Weights of a small transformer language model: untied embeddings, a variant of Muon for these matrices.
MLP neurons of a small language model. Each row is named by its layer, matrix (gate and up: input weights; down: output weights) and neuron, and shows model dimensions 128-255. Each number is 500 + 40 x the weight over its row's rms, rounded and kept within 0 to 999. Numbers have three digits each. A neuron's up and down rows have the sign that makes its largest values positive.
After each neuron's rows, "fires after" lists the tokens most often just before its 100 highest values on Wikipedia text that the model never trained on.

L7.gate505:485447499511489483463506508532533542465438480570555457525483525496492505416519530492549462510531452534517514548507483444449484506492484498519418457460511497557458452494447550442545410474567527471481535460499537526587504491484501499552506461487471550577464467529479494521470487540528572422593553521469498512523447515520555564509513543510472445516547505446454519494465528429481496480438
L7.up505:488452515469509566498433511448487553547518414403480539550491515533481557516470470516417545498536516494560544467449454502454486492527469493518461526479472477509506486492456553543495406512423508565494504490535477492568459504493527436488505430585470493478593493579453456383536475467429562511469548519410515558473440437492501573511483565607469504482513502457492530557421511448458506387500
L7.down505:484529525548483533515519538490545503476499470512468536435455506590506502474456508458537483480521471433513478516553500497529504499511509414495535446512519562467514458563518446564503559477504562553458575498479487518494541510541522519505463469440516540474480446461574462540475595506500496524527563469561531450557418553462491512488478528537463464480489453525602502502479521527521524519458
fires after: " the", " inv", " d", " qu", " S"

L5.gate127:473472493503508443557545517545536502507513511595427534497436476521500469539517462516481535533466529490464474455455506529438464456498535429509417505540505505534456521567492471478459495493516511506522500458466467504541557501441464486508466525536410421533492495510458493457509457515502440449489554472465490492480512570511526446537497431549484529507483467459608511528555543484389496461512
L5.up127:466469489447460499558478531573503473516535527481424501536491553550516530560523512535514472441463485404459499430487650480509500621434497521466465505443549504481489583521425472484431505506523430570545487529477470568466480518462510567505511443527524455533491495545506531416480541500476473473489498505480502492545472514543554549561509468495491508477583534416515594561500542471520506525552
L5.down127:500563421459499524576501538545505451470513476482537513572499568574527517551485470437506461465535497508474527499492453429508437527505442506511461533487417518562437555544478524485555548483456634550492498485545510492557521454526527490373508506448494511484459501528485518485489489484472547510485498514489489522510456447438455524440577497456529478445517504557540496495471497459439558511592
fires after: " f", " F", "k", "v", " U", " K"

L2.gate347:507515467500519438492508522473566527533520412498444560507478549570494450486582540486424516535502555489513556469510470508528588535542463363511481510502559578509479508478474556485553476443503505514512496516505505534535494457536518560442475469504461480510535543551415506559561379528491541555509473423480440469523502604494517424483484525519525540448506528436585520600482519493480548500504
L2.up347:539508520472529528490531591479476502523519471464519487532527436499564505521475451524439499567487480602458507474535519464556419457481567490538486469543502493533484584384455451472509489552504511475515514456506542427455513438532540505495392567520572515536584506480562502527470511516505504532487507492590517432491518496480449499512573543439515473494499526508500526548517520555502420554473
L2.down347:483573525548507490567527480517521501521532542486479516487461537504457496463494515468538532448530506423578508515492554578457573538544392533490500470551555550499470495570510545516452479452511474556469527532484531498582502585538498465530589444518415497519519551512405464538517580472459459495541486491442456483502456458528511455497514511575545511514478473485484526442555477462508519477459
fires after: " A", "A", " B", " direct"

L2.gate47:492456613452469454513504544571516520402459488457519540482493487510520541565509455474526470489425489482495511514534565454500551464487506503605530491449461518513480572536422542497422453452515409450543523500456519538537458548478535473523525463536422430467463546531464496472511438547550447504546498483510490523535531462525500524477421518587496471463459527534540449416446552479520488477451
L2.up47:582528568520483521503520553594479425482476555544488549513495549443491519521531536497549503471472455483514464442545524452510454505441489469518492528435463517485457495520516447551467445521491449506489524450574482493548524491498493484505509489522535521446504592539449511420554457509540504507579563441540508524550509601477491458501593601527483467424465417533578495487486470490507440524426
L2.down47:450445444415533477458464518444582481534454451538482498527477519454477539474488406503522470538527506515484495499530550529442525525559464538497491498499504513540509424491475500449542540460526501548559438487425471518549460528545471533462507451495433520520399502496555470543436513455513458508478497466498456483456515473520473517502432498479490519553531535527524455494520529480493471536582
fires after: " C", " tr", " R", " T"

L8.gate529:448508601481527536463441523500510430450553540493532493498539487543481510479549495567434454481462476465482575460491585447466489501505477553535501496525557486482488519458423459526486476525515572534497498493566541536517498445456483520586463574521489521481492510518442482449489478510466515531500517580511567500382488521511571456524481463461461501535475483484413444491529426517503527504464
L8.up529:477488506445484472424472469528555495496559461518512526527487536492521496483502505522527437441505397475451576473487549473538521493562583456518498532482509508413495521473559427426528532461535483524545543458466507495464527437496507547570456550524497576563575489587488507496481520488459449479562547497519474479488512547462475511545498517461452457520480481526453546452508434476553446518535
L8.down529:553466427502572462559501440419493505529422508473548507524448516484416483539535512471470480566507472490501553511492494529521495570479501440508520426533500580527499436415512539520487527491471517510477463553548501452514473517483488521525514407453575552562504542592473517465443466450486536429563480529411454430551489518526472516495593489485528448524485477475503446583444578495560503487451
fires after: " A", " E", " I", " K", " p", "p"

L2.gate639:557444451475566503456513536515489528525529464476571470537534579481437541494504486551465572506528468531508461522445454537511509491516511529407446451480456509482514584476504518513523451544470452536414556561471497520495497477499523498513467452559463462513534519556495496512461490545532499520513451535556489529492501494477459456443542538466497546497492533452562431488507545568516500459434
L2.up639:463552538560545540480490520451485520497478514522576509544489485530502484510558506491477525489513513539459425462451505479569500514552448489531486539469423489422531531519521481510476410465461506507556462509430487416533473498488457539483463517404519507520505592449493493433572464447588480484480504535565475487512541457508493492468507578448493451446531476512448445501494569548501514496491
L2.down639:397589540456426510523484538458501483496466505480445483443470492510458539450530543540568539444538544501480535532528452498516516555492486476474550474495460480541434520558451588531461455462491479471463545468566457481432450525542402514522470517415464425519511521485485474482532458461492535501570500533492561476429536473556487544470495516484512530428519411541501511557502554593405492433472
fires after: " M", "inn", "W", " N", " S", "N"

L2.gate561:575524459512477534496514502540514503504492509532492521453501512524478453519455509488463515512425557437440485513525451523515541574523532470514533565501505546542482590440460507426492506535538579490433487459451473566572489472532547507493427523461488560435579517493483531514549498496453488540520443471466544424457489455460544467545432503488537520412427447414545483488447472497522586526543
L2.up561:404451469514476462474524579498479489542550582486446523487473569477497528550509505451504546506455514477541531480474513439516490517486490484583412453505415486470462553470454521472509464522494447505573531494510492535481439472543525503595569563468562563467492556462467458530458526554544470570488507498561509527495479520499501527522418523478507480533544533522417555491454541564486508430466
L2.down561:588483538466616518520468460522562556573536490462440540447474494522457501467527492498500445600397458504462488571491490562550485509522485477442537506524515501448480547483455506418465556538534546489560522429513522443539461502486439511510462431542536515499512472551533520462534535488514577473475470513535494440487458546457484482515451534503524552482468518502555537477539503516527518525472
fires after: "A", " A", ":", " U", " |", " the"

L7.gate266:480493519516500461533458496485469498542487479483483444480493500481555515532474498507493567492533521531463496481520462495488488487524494474531523542518521419519478479536515521524493550491469588518511514561536510425427436509497462546528492548444472593455524498504464479508519474426490484487478514440516553488504485448526576492470507573481516524476496438507570436473505520508554429511532
L7.up266:516520521551512470502485502504494527493533540482489488458490519531512560503503514493490450489423550465548518576520540524495464602470446493479508431439541477512520509441505477492508596486523496474461473501529537474494545543549420503529576562507533492542538485461460576502484402536509480471491487519506523542463502468498618514538489537537502529545462501481507501421459512539559512513522
L7.down266:509550505460450529498487462514504475484570477538506467504561485491534498554526524478535409554542485456561593537492458545526528455474517494580440473536470474534477489497535526485510499499517493511492507539540425488499451500509517560502527584477486491551508534449460440488427522460507464545499554466448481472515594573458579596558458537492529478521535593497542443530573471540529494522498
fires after: " g", "on", " n", " N", " un"

L2.gate558:541500500569463534532520442591520428488511493441530463467506415530516550418497504405526451482502465449567486413527539454533458533517490563535505521524457472561459507549487396495572479466524485535449587554570503570542487481493502514540507513471499502423485479501475455520554521535458511541408505516493541554564508457464531471474521499562559512568566483462483489481537524509538400474489
L2.up558:527401491557528509546517525452544483465484593514476461501508550504381533493525454507532454539475553549530567425517501472461442504486512589495519475545475479503501567487499471482504505403453503528473540545476479493542465510467582502485480527474432497538415439537475458446518503507478449462465495547585493563471531486507522477521558489489470489489586452495494469516499518506504497517521
L2.down558:469519436525453500553491482527555512511446498491495495475516483560527514504473435510461458575440518563612553548558479461513468453498538520521439560536505496511528522496498452463509469416485504507524610597469553565535515476499552519462474600456484524503457477498458483510515433501509510509468519515532444497462578481461477486501520471501534500561543497412520411452478497508480511547423
fires after: " N", " K", " v", " n", " V"

L2.gate184:441446482474472529528513486431465483490526428538566517521463521554413532481495487499526569502441471528520466465555430541474557580468494495548492540443473517484527523454532495513558526488459492478546540554474521509534565503515543478535524523506512555501462486500561507436447482446495506486522492550577554519475418476463514533520521420537414489500484452501459514489431514505456481455495
L2.up184:484503476475491525503494528493448508580482430444493453567483457556467587472491548456482475482468476543503461476558463569432509515507511552529490503490443498490425477564512486520466517503419507563538567513515493510504438471505490496525558454429435565484465531481458533473527505515526524475465534610552554463532526518512499469445501491507522463468514525556542449434542528518446482527431
L2.down184:504503543496501452493478432507501520435491489503542522534481451434517447539467500483520437444491481534489463470496472537572577453476471526477484514469509508492495517420583540507549497459524449430512464590490545478504622468473480557534438569486517479474442475551501507544496509450468446477535509468536480525501530493468468537494479588538439486517485393444413604553514526485451481483509
fires after: " N", "°", "N", " ty"

L8.gate546:505545561501443496524441480495496546467513515473465477535530550523451572501490581502466448459480603497494490460501464544402510510505491552465514476477492543529539441512455526490454415492506550586543544521472473468500490487505474526464508499474491517460525482558552539559456541428519581490575553516465523543507490523543469477508443558554539569552457548452441568489478541451480464560457
L8.up546:502454555487593446459525529465465475472485517439510402387549536535534498487565556550502453465516496498485472525554530479480501444512513523465464450520531492540514472527503467461477474450470505521491559515516520411480476466490470497530514526528542495491525443507540534533564506488475535513442547581527516532556489474566461503517479490482426513532489486570461468512497499529476509459576
L8.down546:492522479557533509494509582556515530470501501497581522444474382534498471515476546414574552496517499504499489458494449518538542538545483483468484492492477577456538510552487436575494475580494481598473479452554529468512446486567483512474588543519485441524529516475471567485479452545519486467491524480503482473481543503466548470534577523552523482494489498482481415475600484517530455451596
fires after: "\n", "i"

L8.gate441:452534449483522471494536453462419499495515586532426462529477536551432571443416531505489534475498519504393516561523484534442553490475531501504560485512418461537495491470464440416504586452447496524560495459504567460478484484497480541488462543587545514416541470463546497519536512568508500495432459542504536504478503430512481499539502470510464524497535491482552528468554515534555465537539
L8.up441:510514509521560502441529517411471431541511486482569482502470479483487489477511482470502531451519573559480486565531462564454539471495494467481538456465513563456522511580495498456477471471465498537571525536489469544521400587564509486575476546551503476509557508531454478530496468595511522543517541487507517552481557454458509499539521542558524469447502435532507456459472515564528483502470
L8.down441:509453539455503503433488491530489525451481436512442463544496429443489527498464560558517514530522534524502513538457517535499575470514575483498490495563495443496551495498545490526561521484531512552491532537561437558486484540475534492499552382452477500502479530517471482492503525558496508529545496551471489563451482513441542454537433489512496463462510439500503516564495561491536537523488
fires after: " n", " N", " the", " J", "ag", "e"

L5.gate18:436527480522536509459455479476461490497468443468489486486552400450540472519481546517492520501499589510501443503472537574531480586501497516478485469548400482477516460431484498502502480502475494504420555487433433486471460511481490547420485458495438481521494435502537585422467538511454519484515554466399481524415523542550549505517487474544542546504473458499508515475454496522512548522490
L5.up18:450501462446476480510491471530464482504527520521515504528498487478448470495478426518455466471533518524483504451466512485442526440478548581537480452467443439466483490522473517522543457534486599538449518478537468579506486506524542512525491530497535469546518469522517537513562453528534486519487562530501453513524461504536437564534453510526540577448465450537467510471448575539543528552466
L5.down18:477506492558507541479494487457487492462458417508562510534442474475454510434514511586495532493560468501487568431407571536504561467424582573553500501412564462563516518525514528481498464558529505560490482535479527514541497484463486615570499499472461474525541527437480479483515458470556539496478514449522449488464449500495491506485540531520525505517464499446542549512491552458553574491529
fires after: " S", " int", "ced", "ul", " Pre", " s"

L2.gate89:505503412588553462463524521497506489486440408516512519491532553444555515550563479497468484530478489431488519459471568478464571546461517535562512464517503510465566511489475473524545536470509549465543570561491400501531508552513486485513498555401522465444515389505575480521478476530479465511513531455505519469460509451533531485549476512500545441502492439380458471578524506588561548477536
L2.up89:415493505503453502625426597588425495499517557505467491525525519441521476516520446492588496531514563516519538476538523501509539469499452530442470556462515453496507566577430507506526556501499467478488474504500548593557513552547515499500457524501485523505502499518528435492549466522456468521517501536464495508468469447481497497498444602503550492551509519477453491471515427486559476475498
L2.down89:517558381490495561480463490520535455502505462472532606479454482440499594474411475477443558465478438455495516513535473490517526597471517426469500478543482525491502505468524483470453400499474473548533565467540547502389544417519430514512479462555528501471487503470350520507497501465513571516494498484546453506459518542538535531547453492499509429501508505519513456472473498552452488539502
fires after: "A", ".", " A"

L2.gate501:407444530514574451452448597579457506529506488491531491460483456509503484487488539491520521487385522584458513502505554480516435549471480483468523497536440457443532459564475421497527507502460456552569546585478496439499463505435478517579537468501556557493528429492526482466562477482538485524499494490532424442486510533516537560453488476521475473497527507527448437467521446495447514514475
L2.up501:427463491491522517486487565449464455520461518575485466489541529550501496488586469541516432526447480497548513534566572469449534535499502450543493522531465449463428540464405469464483449497514577459533479503480476503509500511449525501538530535534555484506471449528463461465531464496479543482499525544498444495527451568463518521523532497503523457455524462513513491398533521504536494472482
L2.down501:607565529504455536476508468499536570519525456578451498461507452446486516506481505461570479486443419556510474515547488464436489484472472485522491474530494514491458499540475533450558536513472521544553451580494496496384496478455465568494487414474512492468505533541537478485487422479529516456479514485505513483506425528552545562535493530561498495506451501488443569467524473557484493484534
fires after: " s", "am", " B", " Ab", " S", "S"

L2.gate531:425522477530553447514506437530491472538467492500476480520501551471470483474563465546521507500462486565468497477482506557453395453510496521514513433494533487482480550484513544468524536507421475454470476501451516472482436481418489456504426508475504544549482478525490466522479536494442501545510483499462477499379568522549567550508577492466495514437462460524483513488470575522535431492440
L2.up531:480520480525561451441470465484529469497453492520420528469506501532485446515462442460425455495480491500477548485471429536560341469562531495492507511510495495533396513509507503520494499495474475492537439564483507567502533534432470473511453505488540528486474498561489496482535495466523553468446520553502491542429463515490550487448452483494553456466489557540431518502515538544576507437548
L2.down531:503523527536513560566504448537470490533517518455516521468467481460504533440588489490547522497542488497459528485503543517446437552454497554559549464516567508448546461458523500528560546480486554536475513486495519502525513466485523531474508424530540505474564442458497463555551481542453446478516493442494524440469529590515542579540427496492485507526426465502542539496457576471453490572467
fires after: " (", " s", "S", "-", "el", " I"

L5.gate103:436522454522565514467493504580520517425479518483565504529515557498575466477478514505520512476524514536469571491499517519463487593456559519504500503501497492494474454454488580548537513530471555512424551532533509444438500540500530546458543394463505469503542549523504546489505458449509528536459551532467495534503518451471460385461481486532568514582497491515453478510573482424453496440584
L5.up103:518506498499460543529515493453463514545529489494431531507457501531519497524486487486512491461465487584500477494422463468464484478473588515473543558461570505486550484491541480495510506516604511521493522506479503543516505646445476506604424546470499574561445484501520438485570463465504483568506495488517534533580460485489480512522410422568471495520508493525491471495541547571514501514498
L5.down103:573535497471531437516537569526475533430519457539513480419517463497420450557435467558520477495534539510506517512508476560467469534528466437490550448566532554486433492520485471565508531576493542479514513429469532491472448493443488529483519423493583526568450482546469488480483532454519482494475518513558475481560573506509466505466505472498516422450469492465425471494509447541463542491556
fires after: " H", " B", " Z", " A", "v", " S"

L2.gate158:450528501563474472483449488564536452516496550464477489503559460486575552475454434521524458533556515456465441470602532412430468473507463518456506449464464427549556556521481492502488575468528483591490549540432542520453512410467484534544470530526478592533454456522593537436556492530429486600476488535497479479480542438511460562510475529525452527522491567449541498502452533498497503471488
L2.up158:496499534474499486439434576542553516458551509545514514509383476498437477403522484468507343521535510545491503492570456489446447452481513502459505500528497485542537567425497408509514521570485513488492511502459545557442503444544528513485513547479551582566467488510564502471436487410470510486429493523486466473473593493499506527531532457477493499510459566515517486481514490515527430441490
L2.down158:504573481463509512486441553487487521459502535485504509493465486499423504467511566492499451502520499488496502473488497506485475474494524472502530500523472505485543506518489499527560517504507492488463516522553549574453444484515509502525492441511500562496443474529543488501439484444512459460517545585502432494529507564440460537437480494487471505557482587484559447473498514530442501456627
fires after: " A", " E", " D", " (", " loc", " o"

L2.gate420:473536485457562516639459505484515514521563453489551550527561504473444515476501527482551485409418495508521468549518451506446477482466461569450501504500520485508457568562519503473540555542486552502496454496535525549497483477502497478543479520509521460489488468558425535497479506490479480526568569515460528487514537502499518547507490517419481468435585415511482521438527493471525460471488
L2.up420:485513523477584515540488528411509446486514513482550449526580501468510470467512494531441466522514496517448452517472492496455360470498440508485541503473495558491544483433471530494449589632448585548525540464549440508491442477572521466509538560510584467526535508472427542520471522493529505499460461476577509504518499496476458492483476495448557485525431551422479533482519503506440475524443
L2.down420:445427522460491491471479501557540507439562456567504555523522578456435546506494538494537494511491435481470514486513543520489543568462573480450451555461477460496437446541519535526555457495565562510515496522479467484449547475442392494501520513463514433478489520510435434460554540510516565528531578507495504564543411534539463512522501477491447497567590557533471462464478441491554554477529
fires after: " m", " M", " s", " H", " G", " h"

L2.gate369:516540434626493543484423539484515506459474486504544462510474624459557418479413470529520498502540487540484491538486477483538498494515464488478518507520444431583514528520492471555487500473496476444504442512526517466511545525484531556447539454541506518472526552464497555468508485503523540456495509513567515507515491504555425490516413531438481510505476499412443515505539531503440547517509
L2.up369:460524488495537481531497514522494528458523562573435514575521514448532440493516518496435502517524436525453479516471533516566528467479527460535442445491537487464533563489487564467497499539569449486495504483566504463551480511399464500455473440551422526421469477510406481542465498418491416501480525477516509528473480519473505511525457483465451417438501482565472502475495430463519395449437
L2.down369:532507478564519470617573506505542528531526486509490549527579512499499471453469541450466475532461443490439476503488527530460550501511513552508521512460516450440564499489501491573525492418551511487448528465534521495553502453515500511521541487480519505514495553524491443547468505484523514532479458561542495478543486370505584445507431429486490475476532467513522536407456488498518471503446
fires after: ".", " .", "–", ":", ",", "0"

L2.gate442:423482543476451529441491532499531447463545518520593469477494496512456480538423522425534486509537580492536500527490471485450509526546636474553459489512462503468537500502472550520516555541489540564490509498457475482477529528500522417508464485493488513453428540464541529431492520532522561502596476500525507467439497497545484561523457493556469586556540513434480491509516442489515499546522
L2.up442:485543486498560507530538477528513513509540481481575472517506492509512471536509428406491524506491416492472504481425481549414454524479454441433464432484519472506474476502496496563527524511525519511535511611502502485536456472537478503545501410469527502521500584559448489552503506563424494478577492495458464544462548467466569495514487456443491519444569493523554561635532452559494568476522
L2.down442:472499529487528482566464456404430508490495532480518452469537530540539470517460521481498525486506547569498513439507509539504548485480524561543443464547469465592581473456509545500550504590509542577536523487538534462498537494570522463528531465464513529467465595485548471414455490520498513531574467458500491464493429435561506573547521525485465513568565462498480448539525396504536537572497
fires after: " P", " in", "p", "P", "enn", "port"

L8.gate266:446547508505475487470440456507570544440524482494451459435490489562536562532453453470512454494578475544467499512529586544479463503465539509538508520487462444506538552456494537496524460477490366471453531556487489520536460625550469527472506490512513567519458510511494476521492514516533518497457438534489527533512562475543441532485530526533517504510561527571425496492476420515539532502551
L8.up266:490492530470489401550465459498435588481581567514482553510494494535444431487518525546481462444519450515431574557474568489487515469490404535500466489481516436439571500511487486476474432542521522515425571521436571495513512475562500507510565465565449488518444560451477472504526458542460522535585449540507497530478545450592531520461499506514462526512567511491510542501439492504468494513507
L8.down266:461520499506463488569455506514450529485510497477541549464520446484478420466471499487496515526467501447513471401509527479495545508445441497463514495510479485533485485543471577499457528488448568465531508505463464479530517485498527513406447550377501533510466491489560479446497533494470483494453440520494476489517570487540505499499438490519439464435525489505505454481427512553476560560462
fires after: "/", ".", ":", "s", "ps", "w"

L2.gate516:516523516457560460494516444525510487449466524544536517438562537496497479429565461533513588499541409525481557494483481516435516487457427467508489498505526437508460493505503524468564524567465501424552509457509539546526467499517489435523492545542482474496548449461530519516508531550522461539540535476567521512494457514491556487532494500533479473514462448591453469543491500472511442507508
L2.up516:479422458531555436509494474454535488459487486486508499470487543474472476512463506458462525530547456525484557480502448514428508507501524475509443495581538492510498494538567463522502504502466504599491526561511527524506479549474545562494493512522447447516458525546508457512427507505470473540461501502442427510504508509526516501510474519504527474602514541527536442493493498502531485464485
L2.down516:455504470491564500554478440483489493437501498501500502496541433469513513485434506506541498497479494572456466417536522548562473558455498459402410432417567541516580468518481545439517483554490517415484463486467534584538474490411518404456454499458535487510518522512472522512564491569513458459528513472529568497516461525491510550445490468504493481474470458453469486552500557492489504494479
fires after: " a", " M", " A", " S"

L5.gate191:446531528465475495558489460530422463529561491491465464540536526530502513547505503451526486530571434501537532500549443524478472504425446488550495442519487453444565515474489517499585549507475506583513518456545510503513515443422524522525550547491447445477481414584524502541505394524497509515469463505418553551500509534531522595516482470541533484520542453525463492529529515466478540472497
L5.up191:530457495465520442478484510540512516477502517489539517456419509457528466515500481529476471520514467557596476537557487555529593516459466541466485499451529519440575533536407540538551558531538443470555530566485549393526474529477530447506519533450506523480470445470460589519524477552518477578477468473505504526493457506488538484436528551494487486499476477509568435501436487494574564497509
L5.down191:489464473480520488552519438531499446501478504543587533495534499394491473539462467472452513420555505482583459486524455516423514471439527468566543533439493534453537457480479536524501455515479470472497507448570480486411460517467524548485469524555435445514472470475507522521509470443452482535443504485475505442502527456481493465553553512529561446507563409514526372503578475481483506476487
fires after: "\n", " ob", "re", " e"

L5.gate366:474445475452508437458454542520549460507449508510527391470475484507582561486483517485561520536482512483514482463497582500515475457509457518552495485435560507458501513533456491554469460466489493512531437498515464371479464515448475521478523490587420476559538450586464571584514430490508456493501523463470575530509495520567538499490484500470571495501537443484533453592494576459495478448485
L5.up366:480498487531498454494427540515542454485575539522489525455554486475532518469515576469491612448493479477538466483486560516519533553419479500571424470492519524491447474494571474505483512539509487517495504463566574457488499473530493447458528465536519480513568530574552472523597558521498499551470527476516527510550507484484484567507569510437484441551461491476430440534475558420468553542517
L5.down366:503533588425487439563438510429435468507536549468574436541500468472450478481452564476527491503496446491461484422460524553501543532454481500469516489469464468546524488458452542498462472489516470445519482488535496476501516492523512517507476462540500588495496473529476494497460498501421482514489492515469537488473552501523432489507529505473479500508584483478509499486408542522455492453453
fires after: "own", " C", " acc", " v", " T", " H"

L2.gate108:467497526451468471492514494453522506421545532552491448487528507511488519523497498526593468536496563440507551462579524507470484434521489473462450487538510553536441465534500479483452550461506478545539496607466526397523496502439412534459452491488531534399488448494425430461513506534463439518475534541487452507449499507482509458554473521403505472438493448527463522425460496465528458569505
L2.up108:531474603521510516525503517484440525500534494431502467518557513481516519458439512484492505487513510489478520478475570497461483490458524585505515538483544497540481477462547473529510433474493500528470481455446437550458499478444497494511529614438486515585491550544502523530471551453447470549462470563457499503461514561518499499430411478475504512514565467502502483539465490470521543495506
L2.down108:516486545484508468498539539502452526533444571495451457498507552557438487478450494604516451523519569557480504445553488462413507497462499469518437518602421503575492509486426516566460543520551561539466561523428526473488470468517504461464495585490468480431422439521485501471491484456420491478447412511490404468445431518402523523522420528479412514481433513557533448464514458470532402530492
fires after: " v", "C", " K", " G", "v"

L5.gate43:468493552578495549507444472541407503487446490509446518550461538488508449464451492491484484427403534530491546491546448513462589520499502531533497461467502573485515560434523555504471514526535497543475567503427481458535529568570566498458464489501548527439519490476483510457529471522473553478534523552512464468543575512496544517494525481512503485555514474573467476511505452428560420512542
L5.up43:496475487492439497423481525557503520496494460434538507536551529452496524437508457427515541560548486435534586520474473548527493475534447518494470445547552465501494506540485505484507467515477526454561453487591532491542451524554536452510532535470496612495504627571557449538517442549439523447573513467493542484515425459503498523510529493522555501489513457514591553536523472561569487506473
L5.down43:479474426480526454480470503495581552497547494548487483475509522527414479616510443474539503539474428535430478501581447476522484533518536576534518472493512443539585470535482471415571461481521500552495472462609474531523503557473503551527474510528553454545447494518473555524547494487508495436525510411449482487479511495479459454542458505461579530512491496547457492473518460443513518453473
fires after: " al", " Al", " A", " D", " S", "A"

L6.gate422:465564512467459442464509462511484606457532517512533505517471522525595558552553512497513527507450502395455506542435496515480445475511553557420549463539521497476487474480491523546463551503514488465455475496542437458487412523501500527471502514538435552480532500580490518534387512506518548498472509514586482500506508492601551450505465495467580529519499420530491435501464508504511442527478
L6.up422:522522501444491497476404526449473483466535464529511552455473483511566523490479538515539455586478549554518428475521453433482495487599536479426488503511479501482506496619507546454438505538529486498503505518475549499511486555490508532503561518492460443492441478427570432489538489493454471468552486492481562502490535421517530469489556486460465479545492504460471469571514529480584443460537
L6.down422:531556483535409508532541479553556531463501483523522443494491469470450503551537515432504471499557493433542490501522517437484504515498508552465524488493511484460571532513472494499575502459519431537466420548579484513614496481490465506498534488586517510487521518519455431466546506481509494441537496501507452579430565494535452471505509468486477506536475448448529518504484552544491463599456
fires after: "\n", ";", " |", " St", " L"

L2.gate236:505486527436518468547470433532475517435518493476491447517588496504569471541475477483514445523505541536487561518548486479465487490504477517410385470476519492486456512543500483517475564547455509494445535513550506472502482511509454478485547486522533569482530544532543468506460531550491501574550506475519482593489583439480456545493544537502475498507502500509536535503549485504439513435506
L2.up236:540544487494542473500490545587451529441460540504533503531486545491488533501453492495463476459547603562514519535574504518541528496535448551544391546393516523483561538463525535507543474488474540504459505462517553563528516476505507517480580468523535487514555517529485585490461449524477490526548557492459487527453518530468445512471558566566538477473524447460550488493493532491400476490474
L2.down236:494496472515493510489484564485507522563468428568487526450448564568490486405539446512503534425503461541556539505564492493554396495441478526587488487490472545448467552456511603464482525485534503461476495469508568582501525572509540640482520465463481419468533508418487525534465459506452487492524454487459524547498466551491527509497459514540506485457510555485509466441506574515475521469425
fires after: " s", " inv", "g", " t", " qu"

L5.gate337:488472479481466542545466543466446551483483494543509499536531534539514361535448471475492548551545542506542497524479469457534468519504486534420523527499441501471463551518481491480548481538545499491513531529469498503554510515480424468533426454517494518495506477511496511553569563518577448470515549449461578521478476502437481487423477478500502565478434398476507471582421509480473497505481
L5.up337:497483530582503543511560535504418471554429443453504502460484488482483440537465427486467455523463449527482536493445515578476426551540558562483478428525517487468527522539514483460480451504457564498459512455530489478513501445516463463544469492466533464515530500481530480494491499528525512460433541448560514460470479484547473502501549453471448597478519459470560467465421564491475489575472
L5.down337:522503456433505471490490440466482448449512478443586480553528510511538558425504501490507486527504531501471475562550555468415470455509472489472504489493565468557493441431566481472497567537553497449470485485498540524426542444439468504521530451548530532473528553405530495467544502456471480559513580496524431480567438509477580528529450452513518499437555597507514474397536436523483538499597
fires after: " al", " m", "m", "om", " Al", " M"

L2.gate626:523491526458520428513489533577552432438535477587491504528438579439438513464563455515414479466515542407468519550512523463438514490498513513516509458518529477411436573495470514474552442461543437487477477552508494503505486574473503534459465513490504518577519472521464553490481532511519456473452474527498481489535495476494463457477527485455554545469527574546517495477591520521485493435432
L2.up626:595543531559482554471481533562473445506474553479513519568437522520506553510595573446476478524559515493480463525592471498496467459459486560449486483487433512522523500509569421509467458566509515518480465502504515520526484479607512524537445488521561567532512511503567454463527506535514546525457502498451454513539552483520463468525455496535554520381491522453487494561488506479521535480544
L2.down626:513563528509507580495442534480532541511466537477581496535467516489482475456546469453496475491470480516513449483581407445558482535526508517526473432553431503540512524457484458547529495542473441537531530463431395497470484543547441521458476454486606570546454577530510515504485538486501488547520478559553500502536586540543447524563460538512510497426514440540436517499527519534442525538495
fires after: " S", " M", " c", " s", " Y", " b"

L2.gate193:471447509515479450462519456486530446444551510561478510514482550525566578626458535425483460472498563517452434460466496481498526481408543505429477533530466540524515511476461514485551483463454494562547532547441521525472466538525499537504471501543457557485479478519489514563512509515546485489507526496545513447543473453565479536490535489545496509474424443489461533502471455438440499526455
L2.up193:488486522537538531504526447579565454606519457478554509477527540446476584479451471415556472475461470587458503455384511477424444465506511478507524507449545454580495480499569422527436435519526527556454482507500541546452532465512483450446500513483437473417515516477437466509511506422488433443546534517505491448529504524500445498493556518519460470510544477453591529497568531520466509502496
L2.down193:528528525535505554560543417575551463594540527494411508553484533527588525460466482503454530461485521537482531461503505547529505474472578514438453527497461490525451491440452489486492494455494521541475551547464528519460479479532480537436473435501495570526531484466501526459506523468513515536472450443510490547521481442489456495562586500572505425490505482481518485501517458423464555504531
fires after: " P", " inv", " S", " p", "P", " J"